MLP neurons of a small language model. Each row is named by its layer, matrix (up: input weights; down: output weights) and neuron, and shows model dimensions 48-111. Each number is 128 + 24 x the weight over its row's rms, rounded and kept within 0 to 255.
After each neuron's rows, "fires after" lists the tokens most often just before its 100 highest values on Wikipedia text that the model never trained on. A number after a token or word is its count.

L3.up556 [ 91 106 177  68 166  99 117  86 110 174 112 155 169 135 136 133 141 146 167 128 111 161 120 134  88 102 154 127 107  87 147  83 151 144  87  81 129 106 132 159 139  95 109 177 115 134 116 109  94  89 119 133 113 130 142 187 137 144 105 141 124 109 139 120]
L3.down556 [134  80 156 126 171 123 103 131 152 155 117 106 171 132 158 123 144 161 139 115 118 121 101 137 169 119 108 135 115 141 141  93  92 115  90 130 100 130 107 132 136 138 136  77  97 137 149 132  83 139 113 112 123 144 138 157 101 116 186 108 154 154 114 116]
fires after: " M" 22, "|" 12, " F" 10, "M" 8, " T" 6, " Pr" 5

L8.up42 [119 129 123 125 109 124 145 101 133 136 148  95 123 137 118 129 130 146 137 157 144 113 117 143  76 123  98 157  85 135 124 114 164 156 103 147 196 149 142 164  96 121  98  89 110 166 122 144 114 152 122  96 131 148  73 111 143 139  89 132 116 157 160 149]
L8.down42 [ 95 125 128 158 110 108 140 161  81  91 103  95 104 130 124 105 101 165 131 136 129 126 135 129 184 168 115 112 153  88 114 105 154 103 131 111 116 126  88 141  96 177 145 135 123 128 121 103 145  97 108  78 111 114 162 160 144 119  97 142 140 121 132 117]
fires after: " a" 32, " A" 17, " an" 6, "A" 4

L3.up367 [132 116 179 122 158 112 159 126 107 122 140  94 101 137 115 113 163 104 106 144 138  75 102  62  94 143 135 133 130 123  96 152 136 179  96 138 112  96 114 110 110 140 161 124  94 152 115 158 120 143 136  76 126 111 182 144 137 133  99  96 100 168 122 139]
L3.down367 [ 61 118 127 109 124  74 152 156 131 119  82 109  98 155 110 143 115  91 145 126 100  94 122 128 101 135 100  84 126 153 121 138 153 101 128  90 147 138  96 153 184  78 114 127  91 147 112 115  92  97 143 124 127 109  94 125 102 108 141 161 128 142 149 155]
fires after: " m" 19, " f" 11, " rel" 8, " l" 6, " b" 5, " y" 4

L10.up26 [ 93 152 137  95 121 130 143 180 131 115 123 133 140 134 127 146 118 150 116 124 113 100 158 114  89 164  95 137 147 160  94  83 158 148  95 165 149 126 119 133  95 128 155 136  68 160 136 140 119 128 139  70 110  88 118 160 114  72 112 143 129 129 124 122]
L10.down26 [135 115 101 125 107 125 144  62 109 134 141 141 115 170 144  91 105 116 139 168 134 158  83 106 169 162 142 138 132  44 182 102 153 121 114 107 136 166 109 138 106  94 110 118 143  96 114  88 127 160 170 149 116 130 168 118 141 161 122 105 116 147 132  98]
fires after: " S" 21, " o" 12, "s" 12, " O" 9, " bec" 6, "S" 5

L2.up134 [132 165 141 104 142 129 133  96 112 124  84 143 130 120 121 152 136 129 166 169 102 134 163  80 139 142  92 113 135  99 108 136 182 158 106 105 157  94 139 142 149 114 121 147 121 166 148 133 117 180  98 124 130  86 102 144  91 148 101 104 124 166 131 159]
L2.down134 [ 73 114 105 162 129 108 176 137 112  94 160 132 178 168 137 174 165 118 104 123 135  87  91 156 139 125 114 116 139 124 146  72 126 143 144  98 126 107 142 131 115 151 109 114  93 117 123 139 135  90 131  92 111 120 113 134 160 122 141 133 113 165 123 153]
fires after: "\n" 27, "-" 12, "W" 8, "E" 7, ":" 5

L3.up4 [131 115 155  98  64 147 128  75 131 114 129 174 136 158 122 126 166 112 131 127 145 110 132 117  94 134  96 136  61 135 136 158 166 114 126  90 183 112 144 133 155 112 154 148 134 139  95 133 127 101 117 125 109  95 149 143 107 149 109 101  96 154 125 113]
L3.down4 [124 122  77 128 156 152 159 104 119 172 137 133 104 117  98 178 118 165 162 104  93 130 125 114 129 132 110 121 142 117  79 130 112  89 134 174 108 128  91 125 100  93 132  98 156 153 133 140 143 134 118 122 121 113 152 110 100 171 115 165  80 131 121 115]
fires after: " T" 39, "W" 9, " H" 9, " W" 7, "T" 7

L5.up586 [121  84 116 129  92  70 119 131 130 143 107 149 134 118 109 118 135  90 163  91 137  79 174 136  89 122 112 108  77 156 125 112 159 148 114 114 159 101 129 160 168 142 123  95 147 136 137 133 145 110 134 115 106  91 162 156 112  96 142 151 142 157 164 172]
L5.down586 [124  91  81 126 126 108 105 150 180 128 123 132 153 128 107 125 128 117 131  51 157 135 147 171 104 136 131 146 123 169  84 123 114  95 141 124 114 155 161 157 129 161 162 139 126 106 126 123  98 115 117 106 157 119 130 174 106 125  77 167 123 106  89 133]
fires after: " as" 32, " was" 27, " became" 12, " is" 10, "\n" 6

L11.up423 [134  87 148 121  98 108 152 160 100 108 133 112 136 156 123 140 148 152  91 162 127 109 122 109 128 126 181 100 116 130 108 129 110 127 138  69 133 120 133 156  93 148 121 118 123 117 134 130 138 149 158  91 125  70 178 167  94 161 112 139 134  91 153 160]
L11.down423 [105 124  82 128 109 140 183 134 127 116 131 132 205 124 125 156 161 113 124 146 124 140  83 175 122 167 134 130 137 114 108 103 130 159 105 116 116  97 126 130 105 120 105 143 119 165  91 140 129 110 111 126 129 128 117 130 134 146 149 116 104 144  51 145]
fires after: " r" 20, " s" 15, "W" 7, " R" 5, "l" 5

L5.up187 [ 62 125  90 152  89  60 115 138 109 117 127 161 172 125 126 135 112  69 136  93 164 148 132 166  75 120 143 104  82 146 129 120 158 110 120 103 116 135 121 139 166 145 131 101 168 128 126  88 116 137 159 128 134 101 131 133 121 154 132 167 113 128 116  96]
L5.down187 [166 150 147 109 146 159 166  87 127 148 125  97 106 114 125 131 163 144 116 130 114 102 124 132 153 146 110 128 151 118 153 150  89 123 117 150 148  93 157 122  94 117 144 124 123 102 170 153  96  96  95 124 126 141 113 136 112 161 121 113 170 137 169 189]
fires after: " (" 41, "," 11, " /" 5, " the" 4, "ara" 4

L10.up21 [130  98 132 124 131 116 146 180 134 138 102 128 141  94 116 147 139  64 132 135 113 106 146 156  88 107  85 137 118 135 180 136 179 163  99 104 133  96 112 115 105 143 147 122 117 154 102 133 119  79 153  79 149 122 184 122 122 137  82 127 101 148 117 126]
L10.down21 [117 118 110 166  66 134 138  90 110 112  94 123 118 145 100 128  88 126 163 133 123 138 119 127 122 128 129 140 148 124 102  75 120 144 130 111 119 152 139 102 129 137  86 121 164 108 151 136 138 150  97 125 108 156 157 140 114 153 104 180 147 170 152 135]
fires after: "h" 15, " h" 13, "-" 11, " m" 8, "'" 6

L2.up480 [146 146 132 114 128 112 127 109  99 132 107 124 129 124 131 125 119  79 132 131 127 166 148 158 128 136 111 166 166  84 128 103 169 162 120 112 129 106 120 169 110 155 174 146 122 149 129  83 122 106 109 110 125 124 137 135 143 131 112 153 125 114 166 125]
L2.down480 [109 125 121 125  99 170 104 107 146 121 118 115 133 129 111  72 139 146 128 121 119 167 113 127 146 121 141 139 139  86  95 124 164 120  82 111  99 126 140  81 126  76 155 122 127 189 111 140 136 109 181 141 120 107 108 136 126 126 121 128 124 129  96 126]
fires after: " (" 34, " \"" 20, "\n" 17, "-" 10, "==" 4, " Go" 4

L11.up480 [ 98  68 104 146 151 148 124 169  98 161 119 111 136  89 115 144 138 109 141 156  82 104 167 164 105 129 133  92  70 130 118 148 128 135  94 144 156  96 171 112  66 139 123 110 136 115 134 121 151  92 160 142 127 116 153 138 109 129  95 149 160 155 171 152]
L11.down480 [174 138 129 146 120 109 149 131 122 136 119 105 102 114  98 154 106 114 168 122 149 102  74 135 130 100 142 105 133 137 147 138 129 101 109 149 116 130 127 125 108 130 137 137 140 116 137 115  77 113 168 109 140 117 134 132 144 139 129 142 126 165 160 140]
fires after: " f" 17, " g" 14, "e" 10, "W" 9, "f" 8

L10.up305 [122 130 139 124 149 138 172 102 138 120 122 102 110 136  88  97 175 158  98 133 100 145 114 138 151 124 144 131 113 108  97 154 105 122 123  63 133 129 131 115  97 135 152 117 148 124 159  89 129 143 120 130 136 122 160 177  76 159  76 126 144 157 185 104]
L10.down305 [148 140 119  93 139 159 120 172 120 144 142 140 145 120 146 123 113 121 130 164 107  89 141 149 102 168  93 113  86 117 145 121 100 127 133  99 131 121 138 100 134 106 126 129 119 134  94 100 153 102 120 121 133 139 139 148  98  87 142 185 154 103 126 168]
fires after: "." 26, " s" 7, " es" 6, "S" 6, " r" 6

L3.up289 [135 156 180 108 147 103 150 103 114 114  97 161 118 157 113 129 127 155 120 133 115 127 153 107 129 132  78 195 107 113 157 151 129 163 122 130 113 142 122 183 130  57 157 146 128 141  99 113 149 128 132 133 155 103 127 140  97 131 123 138 176 130 129 116]
L3.down289 [115  97  90 161 112 135 142 160 144 159 114 109  94  86 136 159 140 112 140 204 102 126 138 103 123 105 155 122 169 144  90 115  92 163 122 136 111 118 123 134 105 160 130 161 135 106 129 131 110 126 133 126  81 164  84 115 146 100 117 123 132 120 159 126]
fires after: "S" 14, "M" 12, " F" 7, " L" 7, " In" 5, "W" 5

L11.up121 [115 188 126 106 144 121 167 118 136 140 119 152 121 116 154 137 107 115 114 136 134 121 141 111 110 131  95 115 144 132 173 146 167 126 106 162 128 170 140 168 136 136 135 143 111 131 114 148 136  65 165 107 117 117 163  99 154 138 109 134 123 133 119 109]
L11.down121 [117 120 128 115 131 139 102 132 112 127 173 133 137 117 131 125 150 133 127 146 138 112 138 118 124 189 130 133 114 137  87 146 117 104 116 151 110 140 124 132 126 126 127 120 164 148 123 155 101 135  97 136 120 124 101 115 130 115 123 120 126  80 114 164]
fires after: "," 55, "8" 7, "9" 6, "enn" 6, "7" 5, " En" 4

L10.up349 [109 135 155 119 114 132 131 165  57 124 116 123 126 100 113 125 132 154 174 138 110 130 133  81 126 131 133 156  92 107 155 125 135 142 128 139 161 106 120 133 123 157 141 126 150  90 121 163 108 138 141  99 140 136 165 149 100 164 127 110 112 158 107  86]
L10.down349 [133  89 108 135 160 121 146 123 131 123 161 145 106 133 128 173 128  96 128 130 138 128 166 138 132 133 114 101 102 149 158 173 124 109 104 117 121 111 113 159 124 139 117  69  67  82 147 103 121 169 120 141 104 123 147 126 154  81 148 104 128 140 133 151]
fires after: " M" 16, " m" 8, " f" 8, " Wh" 7, " wh" 7, "M" 5

L5.up521 [108 103 148 117 142 128 120 108 147 150 112 121 142 137 137  96 111 134 129 126 107 164 107 143  74 158 111 163 109 130  98  65 164 148 121 149 128 101 157 179 108 154 166 159  92 128  96 142 103 138 116 116 129 159 108 105 144 144  85 166 182 119 165 134]
L5.down521 [118 137 124 152 164 146  82 142 102 135  85 145 131 156 143 127  74 160 125 169 140 122 131 135 130 124  88 132 105 129 119 181 126 161 113 138 111  55 101 159 123 152 107 111 112  97  92 100 109  82  89 103 167 150 114 175 146 130 131 146 113 129 138 170]
fires after: " at" 29, " a" 19, " A" 7, " for" 6, " the" 5

L10.up417 [145  99 159 131 130 126 168 125  79 123 110 123 145  99 103 117 102  99 120 113 121 159 177 137 119 134 135  85 115 124 145 132 111 161 112 107 149  99 129 115 124 131 181 177 138 116  88  89 101 127 100 107 123 105 159 146  97  93 103 122 121 110 116 125]
L10.down417 [195 129 101 136  78 140  87 108 129 123  91 111  95 129 108 110 129 143 151 147 140 113 131 124 104 146  65 145 149 153 139 137 130 137 182 138 160 130 123 105  97 114 155 106 153 116 138 140 146 141 112 142 150  53 159 110 111  99 133 148 110  98 144 123]
fires after: " B" 21, " s" 11, "k" 9, " b" 9, "B" 8

L10.up617 [145 144 126 125 126  90 152 119  97 161 131 121 105  89 108 127 159 109 126 153 125 149 119 168  98 125 170 170 125 119 153 121 139 175 101 158 148 138 161 137  82 112 171 124 152  90 123 102 119 100 141  94 162 145 122 160 179 140  73 123 123 119 122 161]
L10.down617 [ 86 119 136 164 140 149 110 132 111 146  94 137 145 126  83  97 110 114 127 128 132 119 113 117 121 116 142 177 100 122 154 119  93 153  93  94  85 132 135 135 146 142 146 140  63 123 130 168 134 136 134  88 132 108 105 124 134 108 135 115 105 164 140 140]
fires after: "-" 15, "’" 14, "\n" 10, " met" 9, " (" 7, " \"" 6

L13.up361 [127 129 142 121 129 118 131 121 129 126 110 132 126 125 128  97 157 146 145 136 116 123 123 122 121 137 135 115 150 151  97 147 136 130 100 123 112 184 104 104  74 139 143 132 123 134 135 106 134  88 157 129 135 140 152 140 107  98 127 134  89 113 158 107]
L13.down361 [146 159 132 122 172 117 118 144 136 120 113 103 118 122 169 139 155 140 135 140 105 155 169 142 109 155 168  91  73 135 147 148 111 117 151 136 147  76 101 115 150 120 120 149 118 143  99 113 150 134 120 147 179 128 114 142 112 143 124 142 161  97 132  93]
fires after: "," 31, " opp" 8, " s" 4, " es" 4, " aff" 4

L5.up529 [127 124 145 104  83 160 128 113 113 117  92 140 115 168 134 134 117 125 125 123 133 120 107 149  77 152 111 169  83 173 169  95 130  99  95  98 167 132 148 154 122 115 126 139  92 125 120 153 149 106 152 114 127 119 161 104 137 136 112 139  97 134 141 125]
L5.down529 [113 114 118 169 127 132 123 154 108 116 110 140  87 150 150 115 119  61  97 173  98 144 139 157 100 163  85  91 190 130 121 142 152 177 154 113  93 144 135 113  94 106 120 156 164 114 116 133 127 143 127 108 130 137 152 122 153 146  88 130 177  85 111 160]
fires after: " an" 13, " An" 13, " one" 11, " a" 7, " As" 6, "," 6

L11.up522 [108 110 136 119 139 114 139 157  78 121 130 119 139  95  98 102 148 158 129 174 117 103 114 103 125 152 151 153 102 133 137 144 131 180 134 142 161 143 152 126 144 207 135 157 121 119 148 121 160 119 130  91 134 137 140 124 172 151 119 107 126 167 155 123]
L11.down522 [109 100 133  80 101 126 110 130 145 103 134 123 139 151 115 137 144 127  96 152 101 133 145 102 123 149 135  95 144 158 125 102 130 153 128  94  98 136 131 106  87 179  96 140  81 134 124 126 120 129 106 154 140 123 140 157 134 128 114  81 103  84 154  83]
fires after: " m" 35, " f" 9, "m" 6, "." 6

L10.up578 [149 166 127 119 149 178 154 110 165 114 133  90 138 136 121 122 140 101 137 118 149 116 108 135 129 131  95 126 137 117 129 111 152 144  54 136 112 175 158 165 110 119 129 132 109 133 141 131 138 143 108  92  87 123 156 165 101 127 121 135 136 115 145 119]
L10.down578 [ 96 151 118 138 109 138 104 104 123 105  99 136 104  58 124 146 107 171 112 149 128 133 111 136 144 160 127 104 151 140 150 133 130 127 154  94 143 146  63 124 127 121 123 140 160 124 140 100 128 130 178 132 111 102 140 114 122 117 156 140 136 129  73 135]
fires after: "," 49, " O" 15, " o" 6, "os" 4, "O" 4, " al" 4

L10.up484 [ 93 166 153 141 126 144 135 109  73  90 115 101 116  86 163 105 141 121 110 137 144 121 103  71 102  81 159 173  74 129 188  99 148 108 105 131 168 116 125 118 106 146 157 149 169 118 138  93 118 119 135 127 133 131 185 126 158 106 113 138 134 123 152 134]
L10.down484 [141 129 107 122 156 139 121  95 129 161 138 143 114 142 145 100 151 120 103 143 123 110 152 176  86 158 149 137 142  79 141 102 125  94 163  97 129 144 128 154 147 106 114 125  75  88  95 141 108 157 139 143 106 124 131 109 127 145  83 110 124  96 132 130]
fires after: " m" 29, " v" 9, " M" 9, "M" 7, " cl" 7, "." 6

L11.up340 [115 165 143 122 123  78 106 112 120 139 114 147 117 102  90 135  96  98 160  75 111 138 135 143 140 113 130 158  89 138 109 132 159 121 131 143 133 138 122 124 152 120 162  96 119 135 144 135 116 122 134 117 136 134 148 165 132 150 117 176 116 106 130 116]
L11.down340 [136 141 149 126 126 134 135 144 163  97 144 131 128 126 137 131 105 128 123 182 156 117 149 123 163 124 124  81 116 144 127 145 132 120 122 180  83 117 206 122 105 155 138 105 123 129 138 139 148 119  88 137 151 132 123 103 127  91 109 119 125 161 147 124]
fires after: "-" 16, " G" 13, " (" 10, " Z" 9, " Al" 7, " S" 6

L2.up34 [126 165 130 116 159 107 199 102 127 125 107 117 118  99 125 151 153 120 133 173  99 147  89 127 105 146 157 167 143  57 123 122 154 179 133 153 147 112 140 131 125 115 155 130 104 162 131 108 139  72 116  67 133 118  96 155 137 143 107 116 134 133 144  96]
L2.down34 [140 114 140 131  97 142 147 196 157 170 115 129 126 159 167 125  89 110 130 142 168 125 122 115 128 175  98 120 138 104 140  88 118 107 129 180 137 162 137 130 111  78  93 142 110 157 135 129  86 149 119 118 119 113 150 181 101 124 149 121 131 130 162 131]
fires after: "\n" 16, " (" 15, " m" 13, "-" 9, "/" 7, " Country" 7

L3.up76 [159 117 201 151 157  88 156 102 106 112 124 130 172 169 146 114 128  87 134 166 138 141 153 123 140 100 125 152 104 112 149 146 108 143 106 143 164 143 103 154 129  91 139 149 141 146 138 126 138  88 121 161 149 125 165 128 109 137 102 111 108 123 127 127]
L3.down76 [158 102 133 145 152 145 159  94 118 114 121 108 162 147 131 118 129 166 127 145 103 145 148 144 157 102 111 127 142 139 129 123  99 120 127 150 158 101  94 143  93  89 111 149 146  97 139 123  84 184 100  96 107 160 109 104 143 119 135 114 147 128 116 178]
fires after: "\n" 17, " (" 17, "|" 9, "-" 7, "==" 5

L2.up361 [123 160 143  94  97 122 131 116  97 114 134 144 112 102  93 140 127  57 121 136 138 136 100 135 105 146 147 160  91  99 133 145 134 157 178 109 137 127 140 189 166 128 122 130 168 116 140  90 130 114 116 133 164 126 161 146 163 130  89 161 122 122 147 128]
L2.down361 [125 111 111 103 126  91 158 166  59 145 104 133 127 152 113 129 136 143 124 164  97 150 158 123 129 179 171 132  98 160 137 134 144 136 149 102 126  82 126 134 128 126 164  87 105  94 147 120 140  74 145 144 129 103  89 123 116 134 121 108  86 153 143 144]
fires after: " \"" 14, " D" 11, " d" 9, "-" 9, " S" 7, " v" 6

L5.up164 [140 122 167  79 175 137 131 126  94 116  77 129 128 139 124 150 146 149 139 161  85 124  91 124 154 166 123 152  94  79 112  82 147 159 138 115 124 122 130 125 137 128 141 133 110 158 133 111 141  50  98 137 141 143  97 131 135 135 119 139 152 105 166 131]
L5.down164 [123 111  99 132 123 127  84 133 144  84  69 136 106 113  92 119 129 134 163 166 131 154 124 111 140 106 110 145  96  96 164 122 147 103 130 104 131 107  95 139 149 125  98 161 123 156 144 112 122  85 127 122 129 133 121 176 133 120 139 117 176 145 147 120]
fires after: "\n" 57, " W" 7, "/" 5, ":" 5

L8.up260 [147  99 137  96 123 114  91 132 106 134 154 123 141  46 115 168 122 145 164 135 118  69 147 121 125 124 121 128 137 162 113 128 133  93 142 141 136 106 194 119  66 157 111 121  94 145  97 121 138  89 144 104 123 130 101 139 125 130 137  84 130 156 122 156]
L8.down260 [ 81 165 187 112 126 168 165 129 113 181  74 141 129 156 129 131 160 143 180 108 152 129 100 127 135 111 130 106 151 111 118 109 162 111  88 123 100 115 135 138 130 124 163 105 119 140 131 120 143  94 159 133 117  82 146 121 141 111 138 151  94 129 135 124]
fires after: " t" 19, " p" 11, " c" 8, " g" 8, "e" 7

L10.up568 [ 96 157 148 116  99 105 135 119  88 122  79 141 128  97 157 151  91 158 149 113 138 137 125 122  89 119 123 121 100  76 130 114 147 174  95  88 150 116 117  98 181 107 153 117 136 169 157 132 112 148 108 122 119 115 132 150 126 135  99 132 117 112 150 127]
L10.down568 [108 107 143 140 137  58 138 169  82 166 124 124 110 130 108  98 131 140 144 182 115 136 102 160 119 113 108  90  93 169 148  83 124 116 126 128  94 104 113 131 122 146 100 165 136  56 138 139 130 108 136 132 146 166 127 142 146 126 129 129 116 131 152 132]
fires after: "-" 31, " M" 20, "\n" 10, "M" 10

L5.up601 [153 148 132 140  99 128 130 114 153  78 123 147 161 114 112  91  97 151 134  93 170 148 123 103  91 129 141 151  79 157 128  99 144 140 104  92 137 105 136 130 149 113 106 106 158 154 130 115 175  47 182 115 138 149 121 170 136 118 128 117 141 139 140 156]
L5.down601 [119 123 128 121 157 155 131 161 127 145  85 166 138 160 116 131 156  98 174 109 137 111 147 153 123 157 143  81 111 153 121 130 100 136 138 114 104 145 121 125 102  94 170 124 103 120 125 162 122 120 128 125 136 141 129 116 127 161 123 121 137 135 123 147]
fires after: "\n" 27, " was" 10, " wh" 6, " e" 5, " th" 5

L13.up587 [121 139 123 106 100 123 135 153 115  94 133 168 121 131 146 129 158 104 113 152 131  99 115 114  79 116  98 137 147 115 129 130 167 141 162  92 167 160 124 177 123 115 143 103 106 129 137 146 167 120 155  87 151 111 145  99 142 136  70 183  83 118 128 131]
L13.down587 [132 148 133 108 112  96 147 110 135 131  90 134  94 119 115 127  75 171 169  96 123 150 113 140 133 129 119 150 120 140 156 107  86 157  96 116 101 165 124  91 138 133  86 154 145 133 108 118  84 133 104 122 115 130 105 163 104 106 112  69 127 130 140 109]
fires after: " h" 16, "ig" 10, " d" 9, " m" 7, "h" 5, " inc" 4

L10.up326 [ 97 142 172 104 104 104 156 128 138 158 133 145 117 172  98 139  90 121 105 116 148 110 148 123 157 126 156 127 117 116 162 140 149 118  66 146 162 161 159 103 107 137 118 120  98 110 151 134 133 121 165 109  97  94 171 151  98 136 117 164  79 109 151 129]
L10.down326 [151 179  79 126 116 132 122 123 106  72 144 169 160  54 148 117 134 172 130 134 103 107 120 157 131 166 144 133 154 141 135 117  94 133 121 121  95 137 126 126 117 123 149 146 131 169 100 104 130 136 134 128 160 121 157 121 145 126 129 149 125 108  77 103]
fires after: "," 26, "s" 8, "os" 6, "8" 5, "7" 5, " −" 5

L13.up187 [128 143 121  91  91 119 149 116 116  93 148 156 126 115  80 100 131 134 176 115 129 112 152 137  88 133 138 145 108 125 166  99 152 157 115 123 142 136 150  94 106 155 108 153 102 117 149  95  86 135 142 116 121 154 136 116 151 143  84 111  95 119 103 150]
L13.down187 [156 129 102 175 131 116  75 146  97 143  87 123 110 133 120 134 110 116 106 117 123  91 147 126 116 132 106 136 140 134  98 119 120 145 128 129  89 108 151 141 188 143 137 110 122 130 170 107 129 101 135  93  72 162  91 127 165 128 113 130 119 113 152 133]
fires after: " pro" 26, " ex" 12, " Pro" 10, "ro" 9, " Bro" 8, " Ad" 7

L5.up117 [115 178 162 133 108 119  99 149  77 127  91  92 147  95 142 117 122 110 150 139 112 185 123 160  75 109 131 183 152  68 120 132 149 132 111 115 135 141 125 129 113 108 130  90 117 157 140  78 111 123 154 160 110 108 157 148 127 100  90 148  84  95 139 122]
L5.down117 [124 144 126 140 131 120  90 171 109 131 125  93 144 127 146  86 143 152 152 158 127 155 122 147 117  83 115 123 133 103 153 190 122 135 109 145 145 115  57 104 109  72  84 146 121 151 108 125 126 169 143 160 133 107 122 114 122  76  87 162 106  90 112 121]
fires after: "\n" 40, " \"" 19, "==" 9, "===" 6, "-" 5, " (" 4

L4.up358 [139 134 158 121 107  65 114 117 131 165 117 135 133 120 111 165  99 112 153  78  93 116 125 150 117 104 135 109 116  64  99  86 136 161 135 156 124 130 110 145 161 138 125 101 183 115 131 107 117  93  98  60 117  92 148 143 116 108 134 170 126 105 127 117]
L4.down358 [161  86 118 112  97 127  98 136  88 169 198 140  95 140 127 167 144 148 124 146 116  99  83 129 160 133 127 100 133  99 116 108 129 144 104 126 111 125 118 126 133 105 122 110 138  91 132 158 138 117 108 155 109 109 105 120 155 132 135 139 114  76 131 180]
fires after: "\n" 17, "," 14, " G" 8, "==" 7, " M" 6, " (" 4

L11.up118 [120 134 101 155 119  99 129 144 104 121 111 133 137 106 146 135 148  77 168 138 153 124 135 149  87 142  82 136  87  91 136  88 143 171 107 113 163 128 147  99 120 131 162 179 130 165  98 105 108 104 109  94 161 114 177 167 104 144 131  99 112 141 183 139]
L11.down118 [147  99  89 153 141 129 116 172 111 114 100 150 115 121 152 117 161 146 129 103  98 116 140 117 113 129 118 132 149 132 116  45 137 109 125 132 143 130 124 103 138  77 131 124 143  99 128 169 130 143 126 102  82 125 175 126  99 162 114 160 104 106 131 105]
fires after: " m" 27, " b" 13, "h" 8, " H" 6, "B" 5, "ade" 4

L3.up355 [135 168 142 124 148  99 133 122 103 129 123 151 135 122 102 159 126  99 154 113 139 122 167 107  61 121 126 153  73  97 120  86 155 128 135 122 197 114 117 126 160 124 105 111 141 152 148 115 105  84 153 136 142  72 136 135 126 137 112 127 150 136 131 130]
L3.down355 [166 140 111 161 132 106 135 187 133 131 133 138 106 131 147 128 125 148 135  84 132 136 167 111 125 166 148  89 120 156 130 131  65 119 111 171 137  99 138 137  96 140 133 121 122 167 128 112 144  90 118 118 163  64 106 154 144 141 117 161 112 140 109 123]
fires after: " J" 18, " S" 16, " (" 13, "S" 8, "-" 7

L3.up258 [112 118 123 150 137 144 139 108 127 107 119 130 163 142 101 132  53 129 124  68 145 124 124 133  87 181 153 174  99 138 112  82 106  91 113 138  96 134 108 154 129 107 139 123 140 127 108 118 144 117 177 140 131 134 145 168 113 127 106 103 120 139 132 167]
L3.down258 [146 153 116  76 112 125  99 153 154 138 136 136 130 131  76 135 153 126 149 172 127 136 142 161 144 122 122  87 161 137 136 101 173 123 133 125 150  76 136 155 171 128 124 132 117 149 156 155 124 135 126 126 103 118  77 131 122 109 120 125 138 117 131 151]
fires after: " wh" 13, " W" 9, "W" 8, " th" 7, " Sh" 7, " f" 6

L4.up273 [114 130 122  96 156 118  94 155  88  97 130 145 136 111 134  91 172  94 160 151  73 157 164  82 140 145 116 105  64 127 119 102 126 169 132 102 142 115 164 110 140 106 128 117 131 128  85 122 156 144 148 114 125 123 128 123  91 139 129 112 132 118 123 130]
L4.down273 [119 115 107 115 109 117 114 152 114 101 145 145 115 149 107 120 141 138 112 115 157  81  94 109 126 126 161 168 104 175 124 104 136  97  93 123 134 117 107 151 126 172 114 111 126 128  89 126 161  91 116 134 154  87 153 127 106 165 114  97  96 134  81 104]
fires after: " 1" 11, " 2" 11, " " 10, " 11" 9, " 3" 7, " 4" 5

L4.up404 [ 94 143 194  94 139  86 110 143 128 157 101 158 113 134 158 119 156  97 142 102 133 141 118 119  76 130 106 156  65 106 120  90 164 151  99 127 123  87 126 127 153 113  98 132 137 173 100 119 138 124 123 136 145 116 197 152 135 145 132 128 129 103 131 115]
L4.down404 [114 128 196 126 128 112 164 143  79 134 105 161 104 131 113 118 134 134 110 129 133 112 144 117 103 125 130 141  83 138 181 147 157 114  81  90 143 135 114 109 110 114 107 145 113 144 115 122 148  99  84 141 171  92 113 125 104 119 101  98 107 102 127 129]
fires after: " 4" 16, " 1" 10, " 2" 9, " 11" 8, " 3" 8, " 5" 7

L3.up624 [125 131 168 120  84 126 117 103 113 151 109 166 111 103  91 128 151  95 119 103 104 167 168 129  89 130 148 169  74 133 110 108 107 134  93 102 137 119 130 165 152  95 142 144 166 131  99 135 139 125  92 127 133 136 153 163 128 155 122 171 169 107 142 128]
L3.down624 [120  91  73 107 131 162 176 148 131 134 159 140 114 154 164 143 135 131 130 151  97  90 117 104 152 137 151 106 109 128 143 132 105 139 113 143 136  88 116 129  78 150 104  58 153 154 113 117 134 128 153 113 132 102 110 107 106 152  94 105  70 133 142 131]
fires after: "W" 14, " W" 11, " " 11, " 11" 7, " T" 7, " F" 6

L2.up248 [132 129 154 121 164 134 158  96 101 130 135 144 124 134  99 156 152 105 121 125 117  87 162 117 121 105  90 147  63 103 142 159 139 190 119 121 167 143 151 140 115 111 127 160 114 113 132  98 135  92 147 118 124 109 200 162 122 118 114 117 102 132  96 115]
L2.down248 [134 143 169 129  55 150 156 100 118 109  99 131 147 123  97 131 125 116 167  89 125 137 131  69 161 141  46 138 153 132 100  81 134  95 128 167 126 119 133 109  99 142 134 125 144 118 124 142 109 112 134  80 111 107 167 121 155 177 120 156 109 116 118  95]
fires after: "-" 26, " M" 11, " (" 9, " \"" 8, " d" 7, " re" 6

L2.up625 [133 170 143 127 145  89 149 113 148 179 150 138 150 110 131 111 109 133 169 153 119 133 107 139  84 104 106 170 103 108 147 165 139 146 127 119 131 106 106 146 106 119 149 132 159 132 126  97 139 101  99 133 120 146 195 132 145 130 122 149 118 166 147 101]
L2.down625 [161 162 155 145  97  52 135 117 151 173  94 115 180 153 141 124 132 147 139 141  96 139 174 101 129 170  76 118 115 122 156 133 104  91 108 147  83 114  97 131 104 114 157 127 113 118 161 134 105 147  80  81 137 145 146 153 147 144 162 145 113 156 144 119]
fires after: " (" 24, "\n" 22, " /" 14, "-" 9, " \"" 6, " a" 4